Weights of a small transformer language model: RMSNorm before each block, 15706 steps.
MLP neurons of a small language model. Each row is named by its layer, matrix (down: output weights) and neuron, and shows model dimensions 160-287. Each number is 128 + 32 x the weight over its row's rms, rounded and kept within 0 to 255. Numbers have three digits each. A neuron's up and down rows have the sign that makes its largest values positive.
After each neuron's rows, "fires before" lists the tokens most often just after its 100 highest values on Wikipedia text that the model never trained on.

L9.down317:101160133093124097077132143151155141094131117149081106104116100120080113122056162121136112138108176158048140177134145113144133113095141086064133120133093121149111126145153125088126136082123078147211145151150123126098077126144103155102106084113185177123132169128128078098094158136106114079136105106141117154154089071138104131166105151108164129100155099095105134135146100187107137170099
fires before: "1", "2", " August ", " March "

L3.down696:058100099132049173123187140171114148115174127148190063118107136085175125072171130132114115107132165091114094130085118162095150097155088124161131103095124118151130130139114129167114115147168176098153155091160120141134084143148141164149132145040159151104117077224080133167128133114106091149143156188122142120148111180151199131181190148081107121197113145119128107124072107106116081110146
fires before: "0", "1", "2"

L6.down39:133144082136152116138084136085132150132169146065124127137082121132104145076158180184113183094109117137066140122197111148126144147118114115117134107148083118157110134129064077129123095123141131101100136154094115155089119095153156128132157115181117108104135108137166110097116115149119188174177083143073156136105149073195115108170089124142110102143152121179151112145149139093149164157056
fires before: "\n", "\n\n", " The"

L3.down648:152122104031093171103115096161114116079070157092143138168099150140119065129158105106119177087105138171139129066176128096150173084201187105099180114075122070144148143059109086095117091117105160130184121094085119164152109134139107082166105154157084074128106190080119124140067093166170089124171107110116115106111117095142119125127151123151150152149143120161144088171120147095156155104121
fires before: "1", "2"

L5.down693:132147061117165118071138163106119209079056130171086119127191152154065103139133163116138176088098129135122099179162153090134108115136102210114105138136140156085154166138122124127175096077058113122137111178096164130102209115126123144132105112128128110108169051209141136111158147087127109114095159128146146125174191108155196163126114112100139143147127150131128186109116146081068146149122
fires before: "\n"

L5.down15:101159122129128116116097150131132213087144133146134126159163166074096099123154128137120148143131098076132179136086156164197117122096117174117078120131089113064107162142132194098136127163143144099107073133084138116133107122126104134081142097136119121117115156119130081158135134121091165139114151153175111089133052146157107151081133119144198089114137090125171144133087202176128130155133
fires before: " (", ") | ", " |  |", " | +", " | "

L9.down302:158085091066177099136124066103108100085140081141116102123172123090127123162119153137093132131107099129191109144140074168175121155133130129151096118147154089128136166134088106105128079059123082115175135138151157128165118093129211168174184103139120137119106148153127148148146086126146090107084113194111199118086121168143123120092137176126107143182129126202151100145119145088197121123114
fires before: " |", " | ", ".", "\n", "–"

L4.down30:123188142079112066131088112084089115099159123150064133131188090153112139093116077158118159159153131125076142131197117129141048127104182108103095164167097148199108135168145124145146091183114134105157097216093075083157157088083141108158087145136115095102156118090124129135141098111079167166121140141102107102119116139136082104173165144107138104122128176146112128157132131111132164101138
fires before: "2", "1", "24"

L5.down676:069161089197147123155133147091146142143166146103157131144095124114123136165139142131134075094119060184160138082150155190123120067199138100166191126122112142074160086130126125127104143051163159122151174174173132192110128166167125089142137097122164110157168162115149137043132098133129124095098122069160109096120068063143091140145158124067114115120082144139160090119128141118199143098091
fires before: "\n", "\n\n"

L5.down745:111106080120183128072103149187148115087130143183141115126161117106079116120096127054164112136167164172140178171143106135177114137103117122084103147113101098120088166124195098145104108133149127102134103173110121155113157094143160131125120127122119145157085144160135180176121104127170091109216147189159198188106124154113135173099103117090126104157164153113127104095138112089171128142113
fires before: " | ", " |", "0", " yards"

L4.down485:140146165096082125119111143102121146133123160176088150116132163098144146059178129156094123172084141107097171127150188146124101112138138143094165090122139099105107187113186066096091122127139100164134112091159136126164155134081133110171104095152134213118102103123122107123200178153060106081121084154138104151161163189093139140144108082155103124109143157143133175173125121091114166153182
fires before: "2", "1", "====", " | Hard"

L5.down623:145155145085055155162102148124109182112137110127090076102119138194094126096123133109113149143158119116146105145119115108065136112152084192126159118112092048119113149211129102093162112113173142095102119100137135159104126165124114142146076130212148091141201122145094133062150145124095119154122186141061131125167137109176140138162167166083132134146083138099128161119198131119097073127133
fires before: "\n", "1"

L5.down85:151106145138136085088150122073197150060168141103125167135124157142138150155106157154158122041186140101130102152143152082112155111154090092100168126135114108189126162154075171135108157101122089121187085086124099149099150111097167183070075137119065110118169164109127110068169140154143067145108139163171075148122125141108167113086084161151119089123125151157188146145152095137123124156129
fires before: "1", "0", " | ", "2", "3", "4"

L4.down785:164109177118091123172134112177121118181145157190178125116139108092082131118123125096136141147174107158145141137113092189115138202147120155117119154125142117127149134158150099166172090114082142124137134143151141127165109096144214158081180108123080108132167133112150144148101137096145150114110116160166156177114197145149133162037196162082114120163144170096119126158140160119204152127099
fires before: " | ", ".", "; "

L2.down672:097145129179119104156166152137162143146158153092168074149108152136127143078146116117132146138105105170127067132181122092135104149123103083139161150154083118125128086098146107104093044126152125132123143063067107113167118163174113156151133119167129207145138107098130153128147099125158187081096086130098163112148066094151108141198156107096142092166079099184184121140066086124194147077047
fires before: "\n", "\n\n"

L13.down12:149130137158162144153212150129113120151127129137198131140108099115145096163049204130122132166171149182178143080120183140144114175151104188091169150086133112115114103177118142153093115118114112080191114116084123128091133131085132117141140109132142150171128152158132175152065159121082093087100149133121102107057151143178120097129143109128086106125147108104110135149127051146123126134158
fires before: "1", "0", "4", "2", "3", "5"

L7.down311:155084158111098127082126121145144124110143200157063156166090150093148179145081092116123153117107144100093149162052127148135096140131098169125131132169122141133096162125108156202110123133151153074116152120115129089117129133044115161113126173183140118089128072079177091177137111185146173141180226116123107136155148145163169086144107125098137117059076167124130118106127187117182186072191
fires before: "\n", "\n\n"

L9.down346:126119143187096085222136117098099145147180173176115134172125106146107128129198099090109159099144116163157135117064082127135125138111164117133161139130065164108133213173139113098118165123131131110131100080110142153161173115093113122140165125141163077122161113075154173171165135124171110188096172118130146158129140142134132109094138132138158068120081163142098149233132123085086091110117
fires before: ", ", " |"

L4.down148:143192113123140134101099148166124160119174173177207107082116127137156136142119126111114052160166193145123168135174083140155108149099122144101163124118050129174110135185113156057176108070187156155167103079117091119083146125126168100132128136085118062129166151123115126118143102134174061119121093169157138153161138128127160177045135140161100142137177057124175093148143128039190169145214
fires before: " | ", "82", " |", "% |", " |  |", "%"

L5.down193:134174109164128096111155120106173171086091091114098142131120174079114163089225117139137142110106076142144104098131172111154136142189118110121160195082068132143119171146151171153139107083129076155092106094120124147176124097110146135136123146206167099100171118111163166142125113115083111090114089162107090134132136092202119193191134144132146153186065150104124166116099159158095150141139
fires before: " | ", " |", "2", "| ", "1"

L7.down824:108089147107109164126109137093178098126116095093091157169140082137176148175137214181106105120135127181186078123193133106094151177092149168094185122138143116134147179106146138062155129141226111042135180131132102180091130101099158135129110152118114132147146124128156093080113094154175145104101090141059096109139106158156078122108136110106116109072160092109161154073134134140163087084167
fires before: " | ", ".", " |", " | Apps | Goals"

L5.down333:146155068084097124148129066116110113157153089113102131116143125142189103087100162160155164126160103123104176094130173098120069162189159147149152110145097127116081192099145149217119104165172161143086080152104138182111162135127089172035109064150127138163100103114111084175162111055158205167125103103150137082159061163157161187139113168134119154132167101074139189102111153119135173164106
fires before: " (", " |  |", " | ", " | .", ") | ", "%"

L2.down354:138074120122115199181115112099119142085112169121126066078131174145145161132143131181129167104116110127096158128122150129139150147148061141122121095179109150153082155149153076139094090114129168099138133158132144165128118097130114135171111140155066158155121067127139151186056130167169049124146117141103129114125247137120141163058115161113164121146115119181087178147126194146136120085094
fires before: " | ", " |", ",", " | ."

L5.down814:022126097073116151133111146145159202151101130146192084114130078090145100074109151123107127143126115143179154089170115120096176086128199137088108100132117115129119129072100167151162042071099105130069158104122086133109140129146164149137130196127063138124087167129124140124138115151131141107133161078195149098106154115158085135156126118185104166139113146100124128110077142171103084077088
fires before: "% | ", " |", "% |", " | ", "1", " |  |  |"

L4.down136:112134084105128149108188110151186141120133155150094185069183153141164129158148138108096111084100134080110113101129112120088060138143164104139087103129113149093131190162126131133132088114129078111159083174097126151118171052115163138161149170121111105150114137111120145179126128202103136135113122128116097156119115141179113171033109141209168201101107125143146174111080109199160114114131
fires before: " | ", " |", ",", "; |"

L5.down7:083152140107134148158100137140117096140143172158153068090142116151116125133052160115145119127141124193123123049149089091113099108123122154055162104117099140161128123164095083130104153112138184164110095139129060209159113171071207125152115111096140137170106196126132091068146125176152096146116093053140094166126163151169124109150173116114084097144146116166144113140104143133168157145111
fires before: "2", " | ", ".", " |", "1"

L3.down599:159154112107083119185071127119129228144091188158128106105117126145110167147105090083124132142074129150069146150144074209072152086161134194111066120121128084058151149112117106097102160081044131077112135094153156119088157142116096086104161135164117074141148145106119084153117170140116083115137173159107114105097106091142156084153138132148133139107118141140123113115071080138131125142146
fires before: "\n", " % |"

L4.down625:098169076073080124129134122140158171122112119145135128137183099093102104106126175145115106184166076075148136115108166099101130148130167118134093110141144113097145149106107158191145100103141104063069142097066171167138113145077107144114090142151109124150106134117073116134171110112074144164116156140174164109126110111130105126166185154145145115113147143054112132158157116168115140059103
fires before: "% |", "% | ", " |  |", " |", " | "

L2.down572:114122158141104155171108140145112185103125132136141139095129145092128087073127144085152133139126154198081157138138135174118097147143078183125123135108121102117100151098157140182124075095150109169090090149099122184155141126106177167094137118149084100142101110124143118128132127133141113114107127189141120158135181167110136149107149125096081156156177144119096096162124132120208058116161
fires before: " | ", " |", ":"

L2.down718:113134144150123169164116116122142110102111168106138079148136142171082091157155095157127105137094168118131158168143121148086156087151141158126210148104106172173139161123181172097115090116137196116111154140177055115142131171138160126124065106159132194169134144145125155093107167139134161124140151128134167149133093124129144118136153140136128148125141122146148115161091095074113146102132
fires before: "\n", "\n\n"

L13.down433:162122072175120130129113115093133116153136141212144108135119120156141088128201114141087091098072156134116161133148103112133079087167124133154220110118088187149092133179126127162138100182129078102141170134130119149109130091151172093060109150135126126105149206047120115025127101180083086117114154101140082057104192118144115113145123140167169134128146177122156196137122122108125121097114
fires before: "1", "2"

L4.down1:162131135105011117140141145163070172174164189110101108134119146166159157102109110083146166126169180127112151118155125087108124123117159113104142110136146159148089150154150098082147133104131154090120079119126176132123124161126143185183146174186086117123110151127125088194081137117129126099206145115153138138138160112132105162167145157160152132132188121110155050141130185181180114098104
fires before: "2", "1", "\n", " | "

L6.down355:093119134144062146129149103116154141134142126110133157072142138144132171117098128085083194155156141097084154133151122107150118042133166104137110145151156107149145152077151129164139135121069185106131061133126139150092149125130085194119112067147120115142141082079063151129157128129054099130094108127098115090124155129134113079123155136108094042122090188147148146059141190112150127184149
fires before: "0", "1", "2", " | ", "4", "5"

L13.down769:140133099175043106156131106108099181160162118149093097114106092104132096121098181082162130151097158144160138071183120164149117110131079208104143128134101141135132150109159154160162117089112083123176122155067106107083134139115187113138137082110081104099155136129176131198143179159119159155146078120108108143102134165135092106116171037083073126131173174124138129121144138169116227153156
fires before: " | ", "0", "1", " | —", ")"

L6.down781:095050106101122123155106178160126117127121182159091118127134172178050113146092192131142118130178160125161141162154099080095064137171166102135139122172149063129133168137097183194086100124108156109082126096177116102150117121088119067086109163144105128111138161142084127178146101092064116101159096110137112156149130155125174201154151140154174140078135079067149142124167176127145173130135
fires before: "; ", " |  |", " |", " | ", " | U"

L2.down188:140107151130105108089105180072099154100128153157153111102134084172151142117168084165113203159080146100050112133134120099103171140134183179073108157159164080165114164131167042103145098073092096140142166104119098156135155128191093134144141145124115088108149074101116136081198092109130218144154064122126103102109129090120157115148149123126133149140100131134106125108089158161044140147141
fires before: "1", "2", " "

L4.down523:162116129144110166145098083137070145123153139143128050107103143097135131129118134118129199149105122127106143124087165091159090123158129165150164132072053143152206148114094141119125077044197158120141173134200148123093147138119125156146132137157100167095154189086183200145090122150171148170143115092151097119156120176098098112139123093125119115110157132095086104150077142106142125116101
fires before: "1", "2", ", st", ", digital download"

L10.down268:091100091165174126129083090108120112143068114117145167162108112150164097211112111132119120134131123172102126149073169106116088159123153176061128123160170149143102138173141075150140077181135213113109122144138123149128139116110198120099134075126131147180128107132100087121091073132166175099168108169127123104140160113049100179064106125167138125079085101144157112140101098103170110109171
fires before: " | ", " |", " | +", ".", "\n\n", "CC"

L5.down477:089121064150102179155102175159108180105180175103090175141119087124102108106094083092236102067167161156126095130112100099172151124162145167099085140126138099146144142129172117077121135131069148120155171144120146121110091086108147158099122124163137150112120140164130087132138132108111107143162113092134125140142165184161105128065174116089125151119094159123166123181155139125122089126150
fires before: " | ", " | −", " |", ".", " (", " | +"

L4.down162:146129142124037129111165191115085142120135139154092115114144154119126143151141133164116125146141175168106078106114099096126164117188139131155128095091167075152151112124106066195087073143149160158122135171077046150122114059134150152151090118062175153085126119151088126120095140182082100076158110163152086128167123159172157126152154100140089145170139135153099084189117138111106110104102
fires before: "0", "1", "2", "5"

L10.down478:168147172152148109158105109109141161116126101140105148128110084106150145142115117137132066063155132159086147062156095102117175135104109135092042100143098130142147148132151127057130116104110108122145119135147115138072062141144055144148161103112165149164115120205110081145124103099112183159120079134133143146096152106178147150093087140153106124147099169083156050107108139079146123196096
fires before: "."

L2.down417:151103139154163153142108138191138136120119188125150135127163112056094110083118128137143148145148170139142133133137113169142158172089144149089130163095122099123110152100191081146154074094107133144082093138139183176154097126134199143069151176096147105153118161112111119123096076110140118155125140215157139155174194128179126133130139122135111143158169136113123108149151153113183100121118
fires before: " | ", " |", "; ", "."

L6.down562:114131119164166137175121160114142122157169145129167116175138194143085119091191172093135179118096143157135152129101136144134125066120069074152181097136128088114123097135193078103125124131148143111107166100071114163106122152117119091155169108147133175159156141125132188167097089091179190098140130135166147131122079083135105152146097126116143172137082091132185143109100108123142120096098
fires before: "\n", "\n\n", "==", " and"

L9.down282:166162104143058157154146084127123182094152074086066151107124169128096105090097167125113162138100171159138155100115079127135121104111173108110153139102114063080079133206165184145091109112092036088081120141139104138122129173159084161095126146130070141138158106118125140088119137121131153122134097170110193089148096097148160135142108171143097187133123135142165108110155111138136146017085
fires before: "1", "0", "2", "4", "3", "6"

L13.down555:161081113121161146133130100116154192131106065126105088138143090140103078122143153135104096112088166108152162139143083167119099149096134182172071099102128097117148158135166143150083046071125157155120161128116123101160113128096114189144085087160160124103114168117134117154103144124126124038108095119172130149071175091165101135139132176138153148127085076063109129171138155142075152200176
fires before: "0", "1", "2", "3", "4"

L4.down81:113131110020069142123114128082124149115078189081161162126088172129121117140124080109166148129113152169176176102156125070113111148179167131114142163093146131122114133150183156129071114174153137094150095109081132125155105150093089124149066144178049117139095148142155135166075085162121128143132112169095110105101116113099080103130058134108103139095133119132110101107125156120160132123137
fires before: "1", "2", "5", "3", "6"

L5.down268:081139128112110108106130120148172129163143161138117105138117181122124138159088162171146144161159147151192202177089105096106064121114167042126064133147118064074127125135129096096113102077097162158123122074116150095114087133106162072126143132130077114101138126130114067123084140114153094100091059115131215136102166130114164154109136155100118171107172131127127087119118102090173096129134
fires before: " | ", " (", " |  |", ") | "

L9.down457:125094149140095077127090080135154121118144124128088142161119118083116141202143152105102083144128123173125092096057147150095089099126086097129118091174128102136085146127138123153192109102052133143184161135101125165085193113123145102078183163122159142097107134172121079125086092138180125171089123088111075106153120128178072091131040085122119123132097076143114090139163161152167146181151
fires before: ", ", "\n"

L3.down435:104147119110128123154118148047118139125174052157118174099169087184169139115165188192122087131135079163080095122127083109109090136079095127089154135124099149109094186135111136080175144143129087142111093114156125151067132106109153127103100131144096155177143165082060116090122139161130216092073122149115124134187075111137100108120103157175125069127146188120171102158148076132115158083105
fires before: "2", "1"

L5.down610:132131094165200038167102093168153148167109148189136152113165138072146102078173173124182085116145081136119146136144134137134131146123086090080099120150110113087064141162108148088098141184131161193166090127087170138168121175191201188106205076123141203098132138070099177151126158143156101165113141100149115136089116098127078126140126132108217112170162118146155114158077119122181100163094
fires before: "1", "0", "2", "3", "4", "6"

L5.down564:063112132164119125124065128126098139124161160161103183133089175084143145102148158129157130136135103121144151144103097160125129108102147131136097118127159160146115111108102104210151149163202158161150101101147143109067140167169074200157101135126146112104157132136068074197085136114193149075118156164188123079160130189104176171133084100140102118139121169150117137145188110129143184147129
fires before: "\n", "\n\n", "C"

L13.down592:222132087090131143171131173147157130160103143110112136095145148113132107101134106110079129136130066126112059140198152128128125067129140150059120140182110154131139157144078116142192160077115136121089159112183143133120113108077097117139077089187147133122138091146154107119175136137149130178124139093112131116121155118141182097143102192123057082100122115123193088119127130196124102079111
fires before: "\n", "\n\n"

L2.down740:135093133052090134150135161168088122128136155218153170091072102110088114093144121098121156144123140115121173079151166099086220097141202130120149140145119056123128127106115123104099119113136118162179125115165109138128130132130086127135148136149042145103134154162080097125136123131103165113119058142101110086122118118131165146114110131107155131074145150156133100097147174096123160102171
fires before: "1", "2"

L9.down578:117200163147133157137155134169114148117075180163114180155137158091141094148119124147098136181131100127149134149115076157116123190166115130116120183096104155060102167112145134157161100122151161101150172114159159160203100161090102215149162108167131150105133105099122148100105108144180111111082148135095174143216086154155153151118107128104160169142074193117180152165112109116138180124106
fires before: "\n\n", "\n"

L3.down21:115152118171105174100060087135121060120084136128131108167112090158099083170177111117151148086097132116119147125112088146116155075124124128119176116113151216157118177147140156127118114121122150098144186121154070107108148141177134188098102165134165145131129168085165118158087137172125033184114170107138100185134151103128138052142157159114175183115161164160175148121147140063178146122113
fires before: "\n\n", "\n", "===", "="

L13.down66:092117118116089168162157086173090150147197091194150140119171083150143045088183076163207134140144115104143093200096165093144114130132126143075111139150089188078149119113077102165148041144102153139081160145082096161189157087153174170180139069095143159083106159117124155149158137184111135170099167145115138130120188177139119118116159114115180100139192136101155136173178111142153093115110
fires before: ", ", " to", " to "

L3.down313:125130130127097201157058104127152145144094161160111134125118134074110182154124063142156143067113102192112143124099171172102098106079101170146166167177112142048166170129057137139153102123097144109077123058184168101126188111138093108119123133151172133106135124162138119090133152131121102138083119156108111111140101089204180155130125211134119160104178111098159176108125112133078127117165
fires before: "\n"

L4.down610:150135084097119093083158102196178146127094093204122155150114137158116138082134105180088103098129124134115150197150183118106151121107067112112076121180105186110137133118068127112136125143108143144174099088133126127103133149185219180122132150132097152125117181129130176149111144109145125151126106145120169137098089130132115132107069148140165094130156160152171134098108098138108143162087
fires before: "0", "1", "2", "5", "4", "9"

L6.down709:156115097104090120167137201191129113138141093175106161142124132134155169061024156124081147087122132149137092101111133138109190095133135155064074123112133097098130132098119059143088119137100081137077105071089098052127135115125097146120141091072137102125145128132116154145124134139114103167139098134089136115165130118167168145144129138173132105112095125034129121098132123166181091143096
fires before: "\n"

L6.down390:169165078156092117148157105130121115117139161118146107200181105115084096093078176133172164139177199112144150121114086117134141127104110117117130131179156139115158140135137105144144037099074142107083129154071156148064140108167100111167129161135187119095144188139117163182141116148126093091150123100170164152142178112100120148205098099136079120130224143114105101190106105181179115157134
fires before: ", ", "2", "0", " | Boston"

L5.down11:079120109121095096094108147115168132088064205107171155141155194093163141114160097111054175149156095128109145152095189148091134124167125144134198156131131181127175129061120143171112078126148203126143123178177083121135129102159156152143130164142123156081109168154136118102165137139093175148135117121150110130152146166158112091127096068120124100150123138104154105110080119111093107149099
fires before: ",", " | ", ":", ".", " | H"

L4.down343:140077093121138171110139123141092122103125152122107098121140124117143116122152100091114116188164112120100183106139118096090132132100175181082116142154118080151145150091181104056126116153087131141219129146154076134077147135130099139128132137125119163143134141095154136107161170143111115129127129143149118094156125153125117111139126109119070160098109110155061087128123087136114121171120
fires before: "1", "2"

L13.down647:135130076171146171161114177114129081143055173101121125158118168153127092131100111112141134137145108117105139078103163118118192120135132168145129126117128129149102132126099198182168155150150104095077104143122109144138123112074108140133139113098094155171154086103140068151104132143088109145108113107086174133097116140114074135150099168125046142073140140138066097124133087165108158127113
fires before: ".", "2", "0", ") | ", " | — |"

L6.down474:130134167139134166173112158119089178167070109115140124100147110060115110057156175168150127125144110093165197110129117154110111109086149148125078104138116045137121117125099102189087122074081147139057161137158134121123089121164164101102115144119108093212098135083135148124139135102073134081122115102117177099126148091097099066164096078130174151176143095084177142147118171120094136147137
fires before: " |", " | ", ".", "\n", ",", " | T"

L10.down481:106120124120123103145093142128150134133094145116060140095146137159121131074141120086107138131112142100117081126095127102121146072146146087107122126085158121151188137110103238093163131111115148059148186175124077149101141114160101079132132089112155114114131133125121132142124179124070125124171119081107147136096165146139145137077099129159080137142121091055137126119148115142149163141130
fires before: " | ", ",", "."

L5.down640:170118132181175133122138146119158208147159108117104189116161158137121110103099143157116136126093127105088086184107062157106081184124109102156075087071127065176116136112052111141128123135121140157106142117148161144172237097159204145127131095054138118112134119074148128075121142128142083033115140149149144118125179130162118106135140095130135130112107132104076138176161113091149173102121
fires before: "0", "1", "2", "3", "22", " Q"

L6.down542:172122117132175114124085095149152123167099087124046129064134080101108145159105102148102123131135145145119139192101117072133108151151117126167125092132099120165112138187136128132151158139173151159144134180117128121182122104155154187113180112096178138083144134110127122165124099131150090091149066115182197121109135178156112118128106132078120161183136108120102084074120126093081148080111
fires before: "0", "1", "2", " | ", "3", "12"

L5.down730:136098133187136159109086141139160081115084147133068112152135123152115122170150070119120144147098122048093150174103108202066070139076139092118096129134088182084184124108132098116117102128091129141127100139130077141135118179143169176154057129110137111135145118129088102130124164120047148089118118090152125151106152162164099147082122098099159116115127150166143171187173115147074132120076
fires before: "0", "1", "2", "4", "3"

L2.down99:097179181160140098167145171096107079117161158078133087193109159150146109132114120166179146145121122184177112165155132124150148106137129091123118139114077106144097153120176075106078105083144146125095148091092138175170123168179105125153109112138084124202162160137148148158095105084126161080145101128125179159129078115144069163129102105114070110163118098167136105164117086156142127050092
fires before: "\n", "\n\n", " | Apps | Goals"

L4.down483:153122157116140111135096137098144128147152075118136178100121089128190126112142122188117180125087154191141156090113141106104138122087111134096177128129130202086102132148107124090148113139079095138095087091193070159111102130179141164139084116138143155140166147104058124126120140154105149102065169123127134148103086134145127062097152136149097092164136175153155077166111098146121131084051
fires before: "2", "1"

L4.down78:083160135076076187092114191147111118127119077151106139130185089183135144165125118163096120101152100187088139176093090110156138148084139162111120130107128171105166164191093144144138149127146117100074105072185162153149127118173071130142138169138150113112155070223172084098179109123081085114150171179118123157156111111189159172157085147157142167179133111134134210116123123151100146102150
fires before: "\n"

L2.down726:134139201065060134119095131140116131156162105159086130154121139118129160077113086212087089110130081123167157141120168084173159112121057148154076157144125153145107157132087102071196104097073046119087093095105031124159126147120136137140144170215114190129131106129133128099195089118095140073108120145171057137108165113098079086152103113171147080087152134126138125109111102189145125168082
fires before: "2", "1", "3"

L6.down33:135084135140075079113179134089129128122117091109102084137077045130119101102153114143151152142134169119115127161162109099175161145112140151135062167112157112160156156141119098135102105102145146074119089081103088071120098094185149154124115064088186136143144193147123074105146144104140138115102145130121174149125094136114107073109116117114164092107121138096157184087172167154110163194155
fires before: "|", "| ", "|  |", "| C"

L3.down538:143090113182099158087156172108123114103143088108137136155144136162171165165104121115086184103095090062136166137155165150092156135149100140134027195102099155117084111139138083077154150121084047074159153119118131160103103113171095130090148112154133137094144099118109138088154108087117158154128081144115076142086166137157132124087096112096126125116102176130123118153118108179142093149151
fires before: "| ", "|", "|  |", "M", "| Win | "

L6.down593:137067133107112153106156125158117137093088113097157120120154037136133141151171143065157127126069121145148121112088082155149105103150152090145133160122146163110125166105060144129150118078121127081127113166112114089123136124180114118139195085159123120075188135130163105102132144151162113153120135107122149185135125059150087144081119133105156085013134169143097107122156115131095129132122
fires before: "| ", "|", "=", "==="

L9.down86:123179132123123157127106126139100121081188125184183119107144116112079094123137143122114123133186153134238080155153140154140093126089105179143069137137093136160106126160115101107165135201156146151171140086076166131120149095087172141106125089139138116126157065163122126148093128166130156160101142161168111169129137160145137159094117102101102112171147166164141140114144113097242165134113
fires before: " | ", " |", "1", "0"

L3.down366:158127115117094107119166125146113106114108127175065214112164093120112093140146115131083129090177072130115092098153079106133145094140149096150104141142157064123123159129060122112072153118142131132141153140088153120148179093134111121128159123131148142127140159149160155122138150099099146126106146152165115172135182136136152138155150133099152077087117188173141123153099114184129088109124
fires before: "| ", "- ", "|", "-", "- L", "- The"

L13.down605:115180097101098142099097091110098145103195167141146126133117128114140103122084162102092120168143120108122120170100128171147145126103180152122172126152131109104120096177104128141183081050108119127197119172176104121152110099098160130173139120141097162089122110104117160180144101105191130111146147136102127108165117131155134139093183136132102121153089148178155079083095099144132111161125
fires before: "0", "1", "2"

L6.down113:181154109193114190114149165118176178163091110183142067058067087095089159102142085117129139088115084127131132101144132199065117087139145118131171120109075102155152104130114124087176096159134122082139179120128121147082085109112096086126146117153113170159154139119096114086079110201133120134158158154132130161159187193163197072151084124138092140123118128122183083113121080171132154125115
fires before: "1", "2", "3", "4", "7"

L13.down457:159127085132105060072151102201211082143160132143120134143168186129127095138138108137089137114144094148081097140141132152123106068117102156140160091135150131159121140115154171141100084089101201066109098119129154122131144105127199116130097184090085117185099167157119121146121162130068114100130107121118116112131113160122207187095139168202056123153147101163202142138136144080141116167153
fires before: ":", " metres", "000", "500", ","